MLP neurons of a small language model. Each row is named by its layer, matrix (down: output weights) and neuron, and shows model dimensions 256-351. Each number is 500 + 40 x the weight over its row's rms, rounded and kept within 0 to 999. Numbers have three digits each. A neuron's up and down rows have the sign that makes its largest values positive.
A block is one neuron, or neurons of one layer that tend to fire together. After each block is what it responds to, as a language model described it from the Wikipedia text at the highest values.

L7.down591:490399528522489514451467465464445489523559430440531508431514493538487517545535512570504480480470489510454432517434581388504502490514505492460528482533466520510466542560478537406549542491482537516534527434511494463491467425504532377509483532482489453549494548467492542549448506518500482455
L7.down805:502534441507508518516510482455474482523533475418534416460532449495459510541517463541454432436488584454547515530451549549489504457410542482536502529489499476563511622454503522486452531529444551530450448424502541479552495492522495429431503515522496506625548527489457575526458471531509542492
Head nouns of noun phrases, mostly abstract, right after "the" and before "of" or a verb, such as time, value, damage, relationships.

L5.down80:564448540491550479497474498539486514367491444477491528519415474441533516487537516401587545480507532482519438500478650556530488552461489424437504465473538470549509456483578526424529505486524573600544501479530524465468489490507565519491542512479429402492487488460516496465510538501507438519
L5.down464:560505523483498475469479570485467478443546464526490390524434487368601555530491489420542545493521452531433528524537543512531496501498438476513539533510498356489532483480544513499543489523548551530555526553443498516448541517536510462528531475438509514493503508564500513530505496470509493505
L5.down858:520514485483544511436508474572469478477532522479585416542508488462565516552516528507526479546464480561451482519506528524506513542469468481533522506524539480523477550475471483489560498438479438512500486484480418493441494498530617489502505485473454461568558521532499475506487436574498569585
L5.down958:526488543468526441462517518484504524512495539492455445496498561602454409468542473425504560497454517514550536432511480452501465516519519424546519464484513476464475454406515537535459522475469456436472462481540555475499493440568468490482501499484472457465477500565607485415473462546461483555
First token or word piece of a person's or place's name starting a sentence or clause, often a surname after a section header or comma, e.g. Che(ney), Stoj(ković), Gomez.

L5.down23:549493492554493484503484418455463549494527501526550510482552440523396461492463485492512490415437517607521489539549515464493508492435506563445524482536477518486511448569470498520534469547441510464540472508575502427436540521453528545442492465460501515440487521394528555480488435557556532490
L5.down262:488491522536515576536544448548496461484473539536554453500511485521498491514574501464426461436537503495452508544510460533475519532504501615544506489501589474490563505577489481539542531477538495457459513536549466516496466573487478508546488491594559501570463518539473498554474453514508492499
L5.down282:474475475494470495516568531521567443524493503560596431562541512526562524484649512485485441458454494507433407539468532560468572495504521530473484504524485513531499534584508494462441463480536537508500520490543473486532466507467601491483496462546491557506480457538462524541442440468522477558
L5.down304:481518422478447499528595527614463536490505408517444519508549497467537528477476474492489511458533452515491482459435561462573520515517497562473484540501463463389524491496476591477474457469512488528530496490433484504537493485536473465494431532533508505458504481479588506493519487472553509507
Abstract nouns after a determiner or possessive, usually followed by "of", as in the nature of, the quality of, the amount of.

L6.down74:464476508510488458468531553476503498464580458469542439521487568527520509557521443535406442493556520511498507523520444570401464504422537544510420513425536423482517562441517504512485524493522516504468485584489493413514518551509488512493548515481451414519535465502533458506568492513495551491
L6.down113:508536438558509463491493478507468556489425414421530481495485545433519482574538522445437475545536516534518495442616448514478529492459512431478498440507513490510527515513494510487486499479506505501490547485529531557519490580512475503550380541559537484518484508521557477490442573447544472483
L6.down149:467481502497498511513519522462413476510525516515556487534501505453536515505548471525484495512551559492490477490511568567552516470470483482490492497496550457534460453541452494496479508500536565512464514596472492508487488549468536486475473494536555516525584432520504465569561544451547504496
L6.down188:448557482560593479527504528536514519474557536591427462458480598472506504558445493483519455512524516446503554481513496490458480522510601557517568555478524510479467463488545519531530486520482541507446527432492440514510415480520492529495462521421458489528541441468546494481449521531509560538
L6.down266:493540464561498450586526535483515483474463475452564450500547531510532460525484510536475511528489480523574446523526417450435517438510508454589522479487558486492455572471474484564493498486469487454524510615513496574488415484511526537469397492537521488466443549446502500457459547547482459513
L6.down488:481442550466510551499529568567447464475536466542510459502465570409494541456602448477503476547487494508479485431419540514445453455502462474515458511453496450420532467476520495509491475510475531520532543603532422471517499528493462511502465566523470496516533415498639504457467500533551522494
L6.down997:506545540488575436528503530502570542529495508470491475559465505457480505496564497529497436516515487609482480473506501550507491499533532551445564480506559431449541477450521518475511522451594443469495520515465448541522573561495460441439459470503561483581517466429525483508541475511570504539
L6.down1004:484492511505580547550483566559546498495519520491473494457497471573530535545513463525535422504508502614457503486538499554559514515478448517493480576507498442551535497446509512518562526487574482427491508585537490437573502546516493475469498500439528455503503488439577423467494472530514514499
Word-piece tokens that begin or continue non-European proper names, mostly Indian but also Azerbaijani, Chinese, Arabic and Japanese, such as Krishna(raja), Harish(chandra), Hu Ya(obang).

L5.down534:453463480435495405515453572559550501520510515464477514512559457462505553490446476469493476436507476486513515448524461524450502524527533567437477468544457496532536425490531484544443551489482478511518499584483496498498583493452545489508533537530517580492497516509507420541478467503445538560
L5.down573:502413469477550480572493495536496504490477543490451537526503535454484525458461475483524530506534462530521524571541479567516515505418499505458563493479497555572513534523486529516503532478525528480507458506530552521573530562430511565473463542472579476544522524513431586472449491488501547480
L5.down687:440477504478489567496508477527534541492547470529560504480520456580548435437488571502517488526408545509564546478508462508501474478649487514499496553501529545520464535424496473486518540483494456465464462485482460487478559541471452558455524446519552554470547550494544428440473597523583480491
L5.down915:509467454482542572501521467523540480519447536557461491509467535457522501459488561490525521401474537499502492498537512517477518458570462544489500477472533544446538485470436461459508426546541518527505543425482460551521502512527511462447521518459493447468515442504483546459442526518476591491
Final pieces of numeric values, such as decimal or thousands parts like 2'6.1', 12',261', 14'.2' m, in population, vote-percentage and measurement statistics; also number words like six, nine.

L6.down85:485584512508566499492532469461511458476441492540533510507441405468528473510503505570485464536520453460491459500502428476476483491519470484504500502484432481491519491458512506460457557504551482500517504540442575469517456484576441551489498468546456516472505549500477459534533526415443477469
L6.down189:488484564460496580518464505500472469494535513495501418554520502574528490438537525493514552467553550494450449560544439450514497443564499525512383495500471386490522448562497451439498542405452507488506597542536423476455483509514451443550480533567499453500398460512497551566521469535484555556
L6.down198:479437475465543515516629464544480445504503517554574518589566472503532524416484495555468530542499417505496555468541493510547460598471594563534529491474433473508469478449525576505539449406568477565570499540458563490529470499477496446499504518515542518378451519489479451551485514465485515497
L6.down439:449491487435534544536511491494512521538532471462489505487493528544462472545470484539501477492552520536504479520502496557500498599493484521573508533561538471544506509459486487562512498477541428499571473486466476589518504454436512488564529488521503504485551501491532452447531431516499485514
L6.down495:509508450469554540543577589516480463501471569520479564527464499502537463505481510574463507550446542399451489547528501548490399479523428520509550556498523494516501516544555601507518524464525502519426533543475531472508590511547459527518496546545538490457469498472521529549423569602579486527
L6.down557:483541446538475573488487500521539581539428541500540499535593534545609512476525391533550512530496553514543491468520492540415500509472510538447453571517500523573441434489444530473509431471493473470481478483496558430499522510461526440545521498474560518481455507431537513509495465429542469546
L6.down793:500498543546522538540485561440468559484558535526542617510442475529501491564492482551428505513525483382573441479477505490487529561447487482541585544439486527512565532538540448528519564509544533491464548536521558490548560629538523478526439511438517428553485574481541520492487492444477532464
L6.down856:455475470462469493564571430493437509520573505540550493480541488532445496480506485477496407560476444535542528471470523402447467500559488454468544470470440502510556389514517452425520586432569499457496517528493537472507459513483496501492522476489511451536478512576539499522577486509501525560
First word of a new phrase or clause after a comma, list or subject: adjectives like high/low ("high yield"), clause-joining "and", critic verbs ("described", "regarded").

L7.down33:495486567441484520478531515510514434591504513444550507496535486520502466531494521459468415471488505492434504478576588498523467509547453490506568544499569534479492488468497499544476452441575451500463519523458462544441483508492490482575560543515477489563513492474524514548480520491472480502
L7.down255:521572505457513570510565510454523461440451517545515613539443563509608494498480547518545491472442541497512556474516482547548546435532585420490494495539470471505489515510537537561422526517541525498523476498475530504490566537519528539519551528469459516499582527441494458511458442486553459459
Fires on adjectives, or their final piece, placed before a noun, especially after "a"/"an", often in praise or review quotes: absorbing, beautiful, engaging, quiet.

L7.down110:447528455514483507459561445510524547470523486566487514540496512519469493534507497406432495529534466526479456481542496448456485423505523560523477543515516471447485550502575483463500495509516510455532500545476482539548440490491491472480472466488472478500513538500488624479485478499492499504
L7.down646:451473523538529503519465485468527512489488432472558506554449519475472487556501486465524478441420531511471459544493532541465490508535520508505509566413528454448506536481589504466469519544521523516454503521504403505524490465532519493456563533395471522499548542547536566425474439566523417507
Opening fragment of a multi-piece proper noun already seen earlier in the text, e.g. Bo(lotov), D(hillon), P(RS), Bo(land), Ever(est).

L5.down71:531460563476441430473491473558467454447456411500502557539480548557560557481544458439515528507511501491509465504507501512480442523499550475546472468462490515508506465531519425470510498476405546574498506501512467477472473558459532490491489507468496388502549534524469496525464505530474555530
L5.down577:559470464537446493499550464454509507442505481562488464455554445545558505494559581570449502438504527476500520501518520520548451444489483551444417511516487517502555514531474496457531493583414510470573552532544457476462520437467454470425428494520497506502477486496452526543480522495415536459
L5.down959:519489527471560554524427492475527509493485473535516516595574506475527515545420531473465503492507537547505562527487507486468486502528501515524420498586545522478510511526441443541508475455448520551520539451518467579506482496497485494467519476490512491540514526468471493508429520467488563550
L5.down975:451444476471505504473552414492535463500496474522502394522400513491517551537514489549482502477437470495545442487494574436517501460535496510441495452537497458573589448503450528454465522450536525468574467513490514466502548490502487548506535560558610516507509512551493531564547536571499519555
Coordinating conjunctions such as and, but, or, nor, linking a second verb phrase, clause or list item after a long first part, e.g. "betrayed Eś and went", "unexpected lead, but".

L6.down3:534491499524460482447461553459539491480513559458415523529515431541440389541527526449502579577537472504462523470487516494499467527556554526521539490520427453537422535537471500497512541503500541512548530458484537561497551541496417488485480463477501513589557484602512483565489472525450509486
L6.down25:486501510458519450532522577529435485521536505527455414516566579479461446509519499495540475523465504570456488449521503459475511494517505493533499427468525419488492491475584489489477491489491497504509556533492564539431544490489424469534450462428519531519445457491467557518472525545480519513
L6.down104:564507411458486493506472563481561498474482479483529549475527461533480535518536552471508556572541518507489542502517473510540557477497484497540491537513498481449547529536479485468441521459522544507461500564489507503494550631451526463453488507528539526455519566480522433444477493548489418506
L6.down471:469466510475451482456466549460512520485568504498439543499511491415489469504548486541496434503527453520471488528487460532475475487486506421501495537500513550465593481572517476504516474515480513562485557466534505463470556460507509510445551543534513493400371493435470548561453532498484464517
L6.down489:485497499500527515477578536541501560483498534527479490509479423461489512446472446480508512478485552455515491493522442446521514534495389510474443485541537569451514557558523543532516510496516495514459519498432421433503511557489474487512541427489470427418519447509547466512474482468474442587
L6.down569:493411495485487543477478503533512528514403469510414472441471492526545534484573466513569441426464533468476536500407495451522523542461542489560498447456500524401569567563536514511527549499499568503534505532545501467496494554497456453435484484486491503414555530459441465525473576518565554468
L6.down714:533474441539483519517468535445505497450500501556514512460556526480561421493471469477496448551472451525523483477459492570515596486446493444476508482518466576538468544497541434489513472557517468567466484519475508515593466470446514479493570480511536489464452563414489527529562529495507481530
L6.down1018:489460521517558580488554562565492531459510477514506530481435466423492495492599494501507478493498546477507586530512457514507526448433519502516457490509464508514470465513501543444509534549501478549531446519527500542471518495538523453499512479534575488468452542499503503472467437490485498416
Quantity words opening a comparison, as in more than, less than, nothing less than; also verbs after "to" (listen, complain) and dashes in stat tables.

L5.down327:508573443418503520528498461477466507444488481460487473531504477508471525467499598506491494504443474561481553572516548508428408486609428500476567479466438541550481503552426433461501453530488485433580548473502474498556441526466558472472514430515490536506452511490521483505473466466563483569
L5.down337:514521511583565567569538457495484502464524537497545536447505508470560559505472429503455455525478513515474520457576512525583482485500492447513534503463537508437548482555500513450491512493510471447587483519479543442467473526493511547459526458493507451453497449577449525472402474557485503502
L5.down593:448495502514448501495521523496526494472507458520502516494521480556480463431554412476466423482558523506534462497519479506570469561475444490538530468489472433496440526470559488500509544501493507504449555464483531472527526382484473516497448463523574534500527428434546496509502530481514458544
L5.down931:519558473477537483477522469470477506538503489535494412485561463540447519514471537469566483530497513481524515562494486528489494556524554462468522493476443484485484447473453481524553510495536551553499520430585509502448499457572502463502441443530504408574582504550442480537529506523414524584
Verb tokens for actions or processes, mostly -ing gerunds/participles or bare stems before an -s/-ed suffix, e.g. getting, walking, climb(s).

L5.down373:512475538426567504542417492517517476539509522479479658498505434541493505511535474525558509502537460476591612509471564581473524510469455469530565476498441450520523450515578576500496472515517442534554523460498496472462474513495512483512510475484482489424596474519518522493495554463464446467
L5.down471:613494463484488537519435481500460540486541487552557548521487453518402452452445523472527416443460460481539543556536502529555467548500514559536524540509531511489540499522530496450493497457575464536538465513474467575365505546482492516473478489539490451467509601554458485486512476507468467449
L5.down719:488459490471497493511485493579475482440516497534561519507548548464465508409612540519440575454464539518585524513519470418517493492478526516487612497410522490502543538459478536479435495523606559519498436548537533570556510485532485533469464476500585461541513458523545466511548540510556497417
L5.down984:498517433609531466554523526541501416440461512490509529503551434464458539505508527486432510544546451448579497530512458488505517530506453547541545457485461502516449478427513495535474496461448590557516506499514582474493570478512529490411508495538444510541462580515473469456564502472544506574
Prepositions, mostly on/On, plus under, off, with and colons after Released, that open a date or place phrase, e.g. On October 17, on wood, under the tongue.

L7.down335:526454511512528457479424480490475553569467498482562545540461532411536510545524558502463505518483505529505441504523460512496559458530506563547514513458606485505458545510504508511489499508557498500452483524509510527506511497432517557483460547478560403567489521452476511521547522576498469462
L7.down846:472490576602498474470395455512538522466506477450501548430496488516498464453411466567404484469438506478533557522457474511439445518466447453510554485536481491483573511448479479500458454558499528490414457462459508519522515440497515458472494524450494460505472525459477455562453439513497468565
Numbers and quantifiers that open a counted noun phrase, such as 169 transmitters, 2,000 refugees, many formats, other, any, several.

L6.down102:440497512572465517543505508496497490480504533495452543507402478541526462474417533489531462535479473559516528454432578598523478478432561487496503525431472484434517472476564481471540527515448518503427443486507576552447454497484428510509549530492512425543430517472526508443495450452509460472
L6.down208:465463480516477463469412502491502491492488540498547538511532522509521483499479502595502522508469448515499529566471507443502415528533468514491501529495480508529539396471522498514513583508520514566508521498510465564505493477497480362485568525481542481534534458561466559451527474445589511479
L6.down470:508514526555436574524487457463468435559499598428529476529520510486539460466628472502498425506466543491491495518512419506465478452523423527504451469520575512457508549462488507518528550521451508513561478526558468451507528505561425513598555494488515419442543566519497531519500510447503465523
L6.down710:448516568506487560479464455494475539499472526368517532499593478445535537502492490507481524456497482549489556509520476498505522544505540506464564519501508497422434519470494530441464535541438454491539415470464573441524571540450558548459512463458471533555442512420465500592466534555523522478
L6.down796:491441477476527488447451526504458545433554520564496479546534488513477476460475436450597458508556389538551486556470594486617445498557531573514520512457505559432508492543525545591560476463519438516511499492510456483398505445476439514433437493513513486506511545489526528407468488571570468526
L6.down860:480430474500600433480508448456453503531530503496492420467462455516472532561466477398477528527461553553468446528504505478527539519474514485494451477503539484515531526517526503477525503567519501447449510540492499563494502525502533426436541565443565523487439514507382507451521519556494519519
L6.down919:474575597491459574479514458562543482483520501560534503523528555493544534483482484477425487547583544471531478588503408550483513457476493513486487516523489494484517490440541492460535449471451489544482477520486449522479538535466485504491547536467562545477546595464420575504463501483491511512
L6.down1001:429532514470501499436494525489538492511427458497509497539474492560393484520465572548470407527462573512443504488486478524467576524516566551514511588481517479476463560486564542419495487529470488462513494530466528492500451503499483476467545495551587497430514530450397460466486457542466553487
Number tokens (digits or number words) beginning a count or date in running text, usually after prepositions or verbs, e.g. over 18 months, carry 70 passengers, on 4 March; also middle initials in names.

L7.down398:430471518513515453526555493470513559489551510527518541424496511526536517521485528544469495484536489488505484499487572532543513450554467527570460596501596403503492502443527522515535497481520540479426438533532476462528524467450480463481504456516468483487484455559498460500539476506563549468
L7.down553:519523442423362567523451471497514509553483490494562395501507506451476455520532523492464515516544516456529503540544479493502499495524500457493456503570526516489503466518516524517444471460419549514491503476469538495499579562482456526527541526470512495464540478538469559507494462536515514525
Word pieces and later words inside non-English names of people, places and sports clubs, often in lists or tables, e.g. Nah-id, Turk-u, Maccabi Haifa.

L5.down179:530494453441506517507514464533514462500497500496506489553466547488397562546538493484487516474578489512532493562524457530420513494475528455519526473599503453494523473525475488450414518440505491525533541534525519466490540633514476521497548517464476485456509449572508464533367533496446483584
L5.down339:527502474476442526520500543581507468531542497513517485486505456566504518519557416484474416502498443455483476474518484569506497531557492471445481562516480432561497495463483547492481502454550536547441489527540537512435583543551501504538518457502483432512499423502603497466530513542535561495
L5.down508:465496478514558496418547554493537432549545468498569504452524583572512516496510472560470482463458480531501544420587448489504452471453501564502437558447527504519543585462476498550571541438508457483480482509523527438504507522494517551480529511571539509490560496481514527475557502504482521516
L5.down947:528432524473454523438515507500590526423482521509449512454535564545574512457561484521539537478462497451507482491485552492576458552518511523576481472524448536514474514453458429490474462575499481450565546531515457472587530407448504478590487507517473462494473449446482496483542567470518537461
Middle word pieces inside transliterated South Asian, Arabic or Japanese names and places, such as Harish-chandra-chi, Kash-ī-pur, Miyano-shita.

L5.down345:540463538474451527498501500483512504522506502499481504473500504508496464527495521441488483530489530459464493451498591518467493533440475528511459479484475556481486390445501540500472484527419540539508432447436487477432557522521522522510538517443507515571473556519420508514536539521499467472
L5.down439:561503426391482522400538473509542473483468527502524516489536538554520458493538519541477455514493534486462522494550519502541488512545536495516554470543535510516495447508557447592420492460492483470500495390573561495537451548590483549510474557526508519411507497561460486549479467561549486546
L5.down601:420551528517495476507482530495479472558477504402546515504521542468523432524505430573475535477505538548467492506575515517543453531446521507478517539518579546491533493448489533559505527502493474549457482487519472512516480567491510487550463547509474571508523514479505432523444545542437418546
L5.down930:555534470510468482501549498468546527530458459495475480558535484401496533552513488528492423497412463574566486500542549492459500444594501451431528499481539533453492499458497501537539556488481542521489471446521559479489533453510491420483480520430507489633526439441476470428435500483493477497
Descriptive adjectives (or their final word piece) in attributive or predicate position, often evaluative in reviews, such as sweet, remarkable, poignant, simple.

L7.down760:571450526463493518505495433510522512486564526490481583444577514492551561461463487456443491526557520475585488477485420525531487443512485518529536539494440497467477481477597511489571518605473458561492481492443458521531552509493489386540494530511561586426441552495499491557502578488470509489
L7.down870:506502471543534521481472485497503548505498498483493518484495544449471531524560490499523493518494495528501458513444413493493499524461423464439502509423443441496499514515603515434510501503497512561527484493548520562400524458421532466473474488498491509481477512557514605490590541538509513482
Leading digits of numbers giving quantities or measurements in prose and table cells, such as 98 × 431 mm, 58 hp, 43,801.

L6.down193:477442509444515466545526573507479477523457468529509610478517403529501481515491517584513483551445496523508451457530507518526468501538498486503542410597441529468487507492453568516484422533511498578603508477537568523434547537484494503474502480586575478513466576459476433534457462451508507474
L6.down255:571555543497498493515505486546538454473493458516483550478495498476520524470466450498481482548564512505528494547497549531540467443459520496427411469522444555499552493418547503553472553547397500486502387527534501510517540464455505515457447503547441474553534582437485513470539474521430544525
L6.down346:524519466472557494490563475512465448554453480505402534531456505462496551477464495478419495467514499559455536499519425478483518524551544510434530493528479498411499492492421554528534527535484485520550512502506525512495506472559425484434480506573449532484494520520514454501512478522565514459
L6.down513:455496478539480481513537491567454512502472526470481540477516443419471568456533578459506542539535431461573515510561496526516439461502485557504583472484534508488505518392501400484533521422464527521490481464467552560445460496526561548456455421500474490513494528498495461477505527530486480495
L6.down581:494538517492537535484513561515528484464500493532492519474394444454486540547468543471430499521479512470601518471485452493541485491456530577535539521517468545504527520457514530529428561538493514546524468499496498454556508498557496487543469456466475460533521494526512484466499472551517459495
L6.down599:462555497511554462473431509522491475407548490464502559493527473542533530435475532506507530523540434559523545559490435445467466554426515516530503501518489502515523465464485544568491553475466483440412473540431464528465519459487531461454486469437542511459466554399579504492484564482494590512
L6.down961:459507480543531502479485513443522507463566485440529492635500494438509497494494503578509574470424489517450539514522497459473518500427537490508537486497512455561432581482458557557572430539487487529613541527486549480400561519429478484497479542443492524532456535533447437503511457541523431496
L6.down999:494509507453514536517415442538522491492527564537544400448552514438510535524458521552484492463439548483499594500471459491473544510482474484527506482536451441450482521543532550473501487520444497526618507545516550457488494476535523526478582463493455463489494527477530438526487497441543463518
The preposition "on" (or On) right before a date, plus day numbers starting dates in text and tables, such as "on 25 October", "| 16 November".

L6.down68:413475475494476449501520575534473460568561488511469451566499456533528488535542547520542474551491558473461431516568484578513519466541515555480500553466496494512481529488535473528504511424484577445461505472506501488549512457459444487478512436523478516570559557546548428489505598508570390521
L6.down228:506448459539503596469595610489574506529562491485514529493538592497523517480552497545453468485451497561522493505450491547482469535516515504501520419463492484424474506499475475485476449511489562521472472487498488595496461547505555468522516552461514495440529456438410463514513470515543435512
L6.down270:443478534526507574516548462463486593518570492554480455515483467497528443538560486495452496549502513492422517499551457479438479481528458489519512504570522494455475502443512525494531509426479500506477546499474529502444466548500531527484574507468573496494425494500446460496402457510515537477
L6.down474:510433500517589417515482529505482471533471518553499503519495509525606492552587466493497465460493507456502531524503467486504475559528457503513537471533548488495508496538508516439534518477570465468464484477575499509439530459455529480459532496555553548488450481514503451524460440469494492438
L6.down515:535547433503455490476519504559519496462541486486554471518478544520569492430470470522479528528493531490505472517537512504488514480452465541470495517569483507428432471585539480445482586553490453524516469488466485518511505500548449442551562485490390557435493524518429482448491478519485510412
L6.down586:468492478507501464469459451456464487473524474480587481472592506465456512482510497483508545470469478543507461542515475529506481486545457515483457479441452549456506517548401472489519503427527467473501496511501520535469579490483508511407559526494432545463494412562495472515465484574561481438
L6.down727:453499464548531489539499509583548511453481475525580459560515418538550516532526594518504489502526510597507498533471446468491559558524524548518476489513584493503456532435514469472478453507515409547497542504516457537574466522516535495454576458553477527488547460524450549497471550480570504480
L6.down992:484538504459510441461487494479516475490488516475533463478492475507525519559533422516439469505473478562456513480523391530506491481446558562525514495484523508540544554570498533507474473505446565462433554442502539491488418533492520484437435441514499527571500448410486445561531489439476523515
Abstract or mass nouns, often nominalizations, opening a noun phrase that continues with of or a modifier, such as production costs, approval, concentration of, treatment.

L7.down394:524454444450527447518414490490459469431502505520575467458532483535479540498539454466532482471508492547597525486489531434605525501541492417518507500473564522477505471525490534565470499513490496582508450479513474509445508461539478519487400455519471475438528548462518476528487474508480485571
L7.down575:440541519478493500497475494464394562538489512537493492560466413523498492509422523551462530494401482506582515481469475594540536502524517516540509545454515491460564472498479485452523533595562492498466522461534532449462528546465471516530486447493518511553496521516526510457512500515548490499
Prepositions like in, on and from, or day numbers, placed just before a month or year in narrative dates, e.g. in March 2011, on September 7, born 10 March.

L5.down245:532501462505508459546574518488447515490572448467467558498517475521471563499456531514524476514490465515538514514529527477538515508447501543423518550452435511420560443517428489525560563464519578510458472474514529434468525451480479481538491565456472493459522457428493519486465530539543441508
L5.down404:439501533511467477498523532513466529508494448499479499528473560558547525564557487493547416458504468474546513499510481495447526561520476514474511529554520560484477511618461501426496496460504464527530491500486484548528544528514504480552538537485490566518495599497412533505451527515461490483
L5.down522:482506450528497540490497589555497507459561522525559509578489485451544575554554587481506584536518493486526472470523500557497536528506531473544484452506513406412534480571499487485503544495526471579526431514462460493507515528501470534540508482579525539520468552517464608550512507479458597466
L5.down705:522517488513465490505506450463471549493508532473561494471539482562490533490546549553498473549515474460476462478488470494495562523485496499536489491501453487536544521588473492456574487566438522401526453466514471433483544530545538577520501471546454567523487491534487535433488598543485512581
Abstract nouns for processes or activities, such as production, development, creation, construction, and training, often opening a sentence or section heading.

L6.down201:518546514481538530501513489529513494488478501482503518456506500510498531448408518519541509464505509458548542495520523505554511499534415478569474465467526456517470526511455525556465410439536523397526392529495527534516514517469537454566480496446474529445563491503502512445536479403574491499
L6.down254:516489535487527533443535534413550473489538537512554534500482566587567456489588542562486513550523458439459487560518540499448515454578542553549544445554593519491511505476512514440489454427487510472523515491490491485469519438481508495539535562502425439463469512504540526501484513478452496441
L6.down296:439415489528428575572542580531541541534540469475573520444533536552518509538442474505562474543532527470478530530501510502563529486554490463545554436521480512501525561557587482571466500493475515476507459481459514543472514503472537512436498492511583511531521478514516545545538460471521508474
L6.down574:494471514495498499564428566457496425529487564498518472474523514433533514503473476592556426452524517519474507463529477510441444449494468453551587472497586463434556496542496510580522523435484565512545533511468448426490481480467547499537476466478497443527495467499534513501485430470466487542
L6.down655:532532497575438547535559568480424438465478465491539518497481550432503540526531479511521517540429540553456510521503455506434446502463488476497535546500506486496494467440538474530513478433498465515584508484546445494533492526488470577482474491466415473486505525491517498524455465489505451518
L6.down678:450566413462537457617508469469543422496482474512410533496491528441544424487509521554510476530573542439463545471459523547567566478525435491546461485503500509509482559474537495531531512542455549516483521436539490538460524528514449550482463392459575530549486513524503534479569492468499518496
L6.down893:446473461493486551455512522452457513390457459523421602554508503491495499467543445574502520468522506468453434476589575515468531488586460513451457491500532494501546534500503512445467447431541419513523445474500503482529531576476505556505488480512535421481490459523476481529491455511567500482
L6.down974:503487511526522537526490535474460433425532541447513481519465507496530536501511489470520513447539480465474505558472552508526475496419514502479563526536545473495515562466502532522574521462411515433507509505497556519531505453508483512441494426493511528558499446518498473450471445536501539505
First word-piece of a multi-token proper name (place, person, brand) already seen earlier in the text, e.g. S|quantum, Bl|unt, Dae|woo; also opening quote marks.

L6.down111:444501520514493496427526514530561523501541470427559492467505479506488443426503506416502493487504535489527489570428567558534469510450540503494498455520475501540503594546596510502570506443509479520508554530513498508467567491498523515521452529498473467482505546526542528490456553532525486567
L6.down116:513540505514452510486498511502529572405519454469525454433516485468502477451499494470480517468514458439511446548457507535500421484487457536502493537501491510489506468505525532514476484481443492509543492420536503516493502466459469461507471517497616492532533479462478485456462530491523503524
L6.down211:470517492545486543514502511427569481490599422545457558504536533474566426512483558475505428443536518447536542529488485498495499543482524449496519491503526457567548487564461481521525525500565518515469489487483548426504610533530514502483505523428550604505443488404478489479459437516487526485
L6.down243:535528503399451494549472484441486514474535527535502514516510498469557500521495506565506518512511524583505480501497492518584487467489618436466504481524499523541420542540512548518469517512504438464526499557516482420511569527456523549490497465468404507507446527463491417527423554484536435434
L6.down281:494515504459535521467503463551537551464502573522503536502458501479471437472523545482480515507456488452548440547418528505517528525482465617515494565447518424523483536489493555470482478475476504491460505428427467468471498496572648585500442451532571459524517483534498569472537494444538471454
L6.down401:565543461490492517520529490466447528447538528450426513492482462457543571532486562580447458528568499519473563508458509557539480541473498418494541509512476463521520518517492431477496487443504537522509555550472470431521507485526518559466425541483536534477486540420502524542452511518520583477
L6.down709:530476476460506503572544474511578492434516478440463469469477512476606473437500444580565539546526425476523407513487563513505488483459558552558500515493455441473511481506524524470473473487514544497514500548493471473513499508460503521503543500468473529465447490458479549488507475488472510450
L6.down755:510412408445477520515562519582521549475550472511514463544491486448537509409569495523511505490480573557539503550435521518527556485550513508433507508513489450525513506484533465498514498562444470505533436481545476512496520534504535447522437499525545500485454590515528561529539435512553516478
Adjectives placed before a noun, usually after an article or possessive, such as structural deficit, artistic standards, geographical name.

L6.down28:418481492560515547441433531510490497432481498528571457521529491468520526486529402510511538448450472570443485504456465423500530533501530513555499474444587488498608577503472451396572463488514524464493509473502493496536512578497513494459623471551512513523507477499566535513537519479456508472
L6.down37:598553444585532495451481508547498492503486428459534481428459555501396529444452481545436506515478483516428536495529544465576513497506544484532488429453446528476450462473547523458452514546538502562520518506475485481520457482398517520461511539567481483471427483560534540549462493450516515534
L6.down478:497493504495532512489489506517530422502514481475593450524589508484554460527596571519544482449504501486418486511523465534521532501588512575593546505534472513531517487577511488486607462519507496418513435474444524489523519511514481520481431516544532549470527500544525472438523562454445498477
L6.down501:519560568524495525494508473491495482540572489457456473398483524499481504506433446580486492555422500487572494474546476531513406517518455484411512466443484522459475410559442497487510510485501532430519497529491535471451586527482500535471498570521450507522504491518508568476474545540486489534
L6.down632:512511432546522478463484505487549448511482469489479500467471546445456487460583458531465540464467440516487487549516641542476524535448477537554468543576603486537533551463520504436521494546495487564480521531532495498562395481529517564469477467543565555445430435520517438503491516496546457564
L6.down643:508464524459454499560464580547580487544511496526536549501511533474467480519498597491516467473510474446449510509477432439438471476455490558422421536482419510503473498498531525518543475485454480506478481618513568556544468546566474459537489422541549456442486455547492432540485479484607581601
L6.down675:564524471545474501523436473522522562476468451529555586431457497468522484548492541558521516471497560493578523443544532494547415454577473505473489483513538514477456449559389459579538449516467612521523432470528496490483488482515557478505492492463565567459534512515467517449545535512522485539
L6.down849:529496515504530491537531495485467488537512547454465480530525542441465507553501430519515549452518473503496536515498602484487490529509453446515517441444528484537484580545468588454507502498511516446558532550455521458558542500534466420551560531504500441559497520503461517490481481506505492483
Abstract or physical head nouns right after "the" or an adjective in expository prose, e.g. flow, angle, atmosphere, nitrogen, importance.

L7.down876:455432474431498483492539436491462471524508520583546524524493498495538456459458515489506473501526518490462470518518538430519533446534484523476426617493522432502504546553505464569478536509463560498545578512492470503456516546504488381546453489542526445491467456504462543493460518531471528552
L7.down889:479453562468523500550478447493467507467548496479462490491576516552479468533572452517516474483515544480535522557510535506439530506520539540535470523468414512529569483496461423559489553467489510595478595557550474571462463456494562421511461489471448491518471485489479523478466609444487494552
Conjunctions like and, but, then that start a new clause sharing the earlier subject, usually after a comma in narrative or biography, plus sentence-opening He/she.

L7.down87:463534426496503502590495519450480518500539504482444464454501497488457479542519525516466464480477508490456506507533551528496392516530520398472514510428486538558485495450481498498507559484435485424469515482469531468472448533445489512509499499588500505489507471462457471515451406479468555554
L7.down629:510513487554524529508522642521506526541516458530461485410605518486494565440482518528482454525474477548456468445507585441440488566507489542478538574540449479493523405562498551506511458491497509517569457515481449557448540487453531456520557546418515443528486465453562513450405419494537572500
Nouns naming an action, process or event, often -ation/-ion words after "the", such as assassination, restoration, construction, landing, excavation.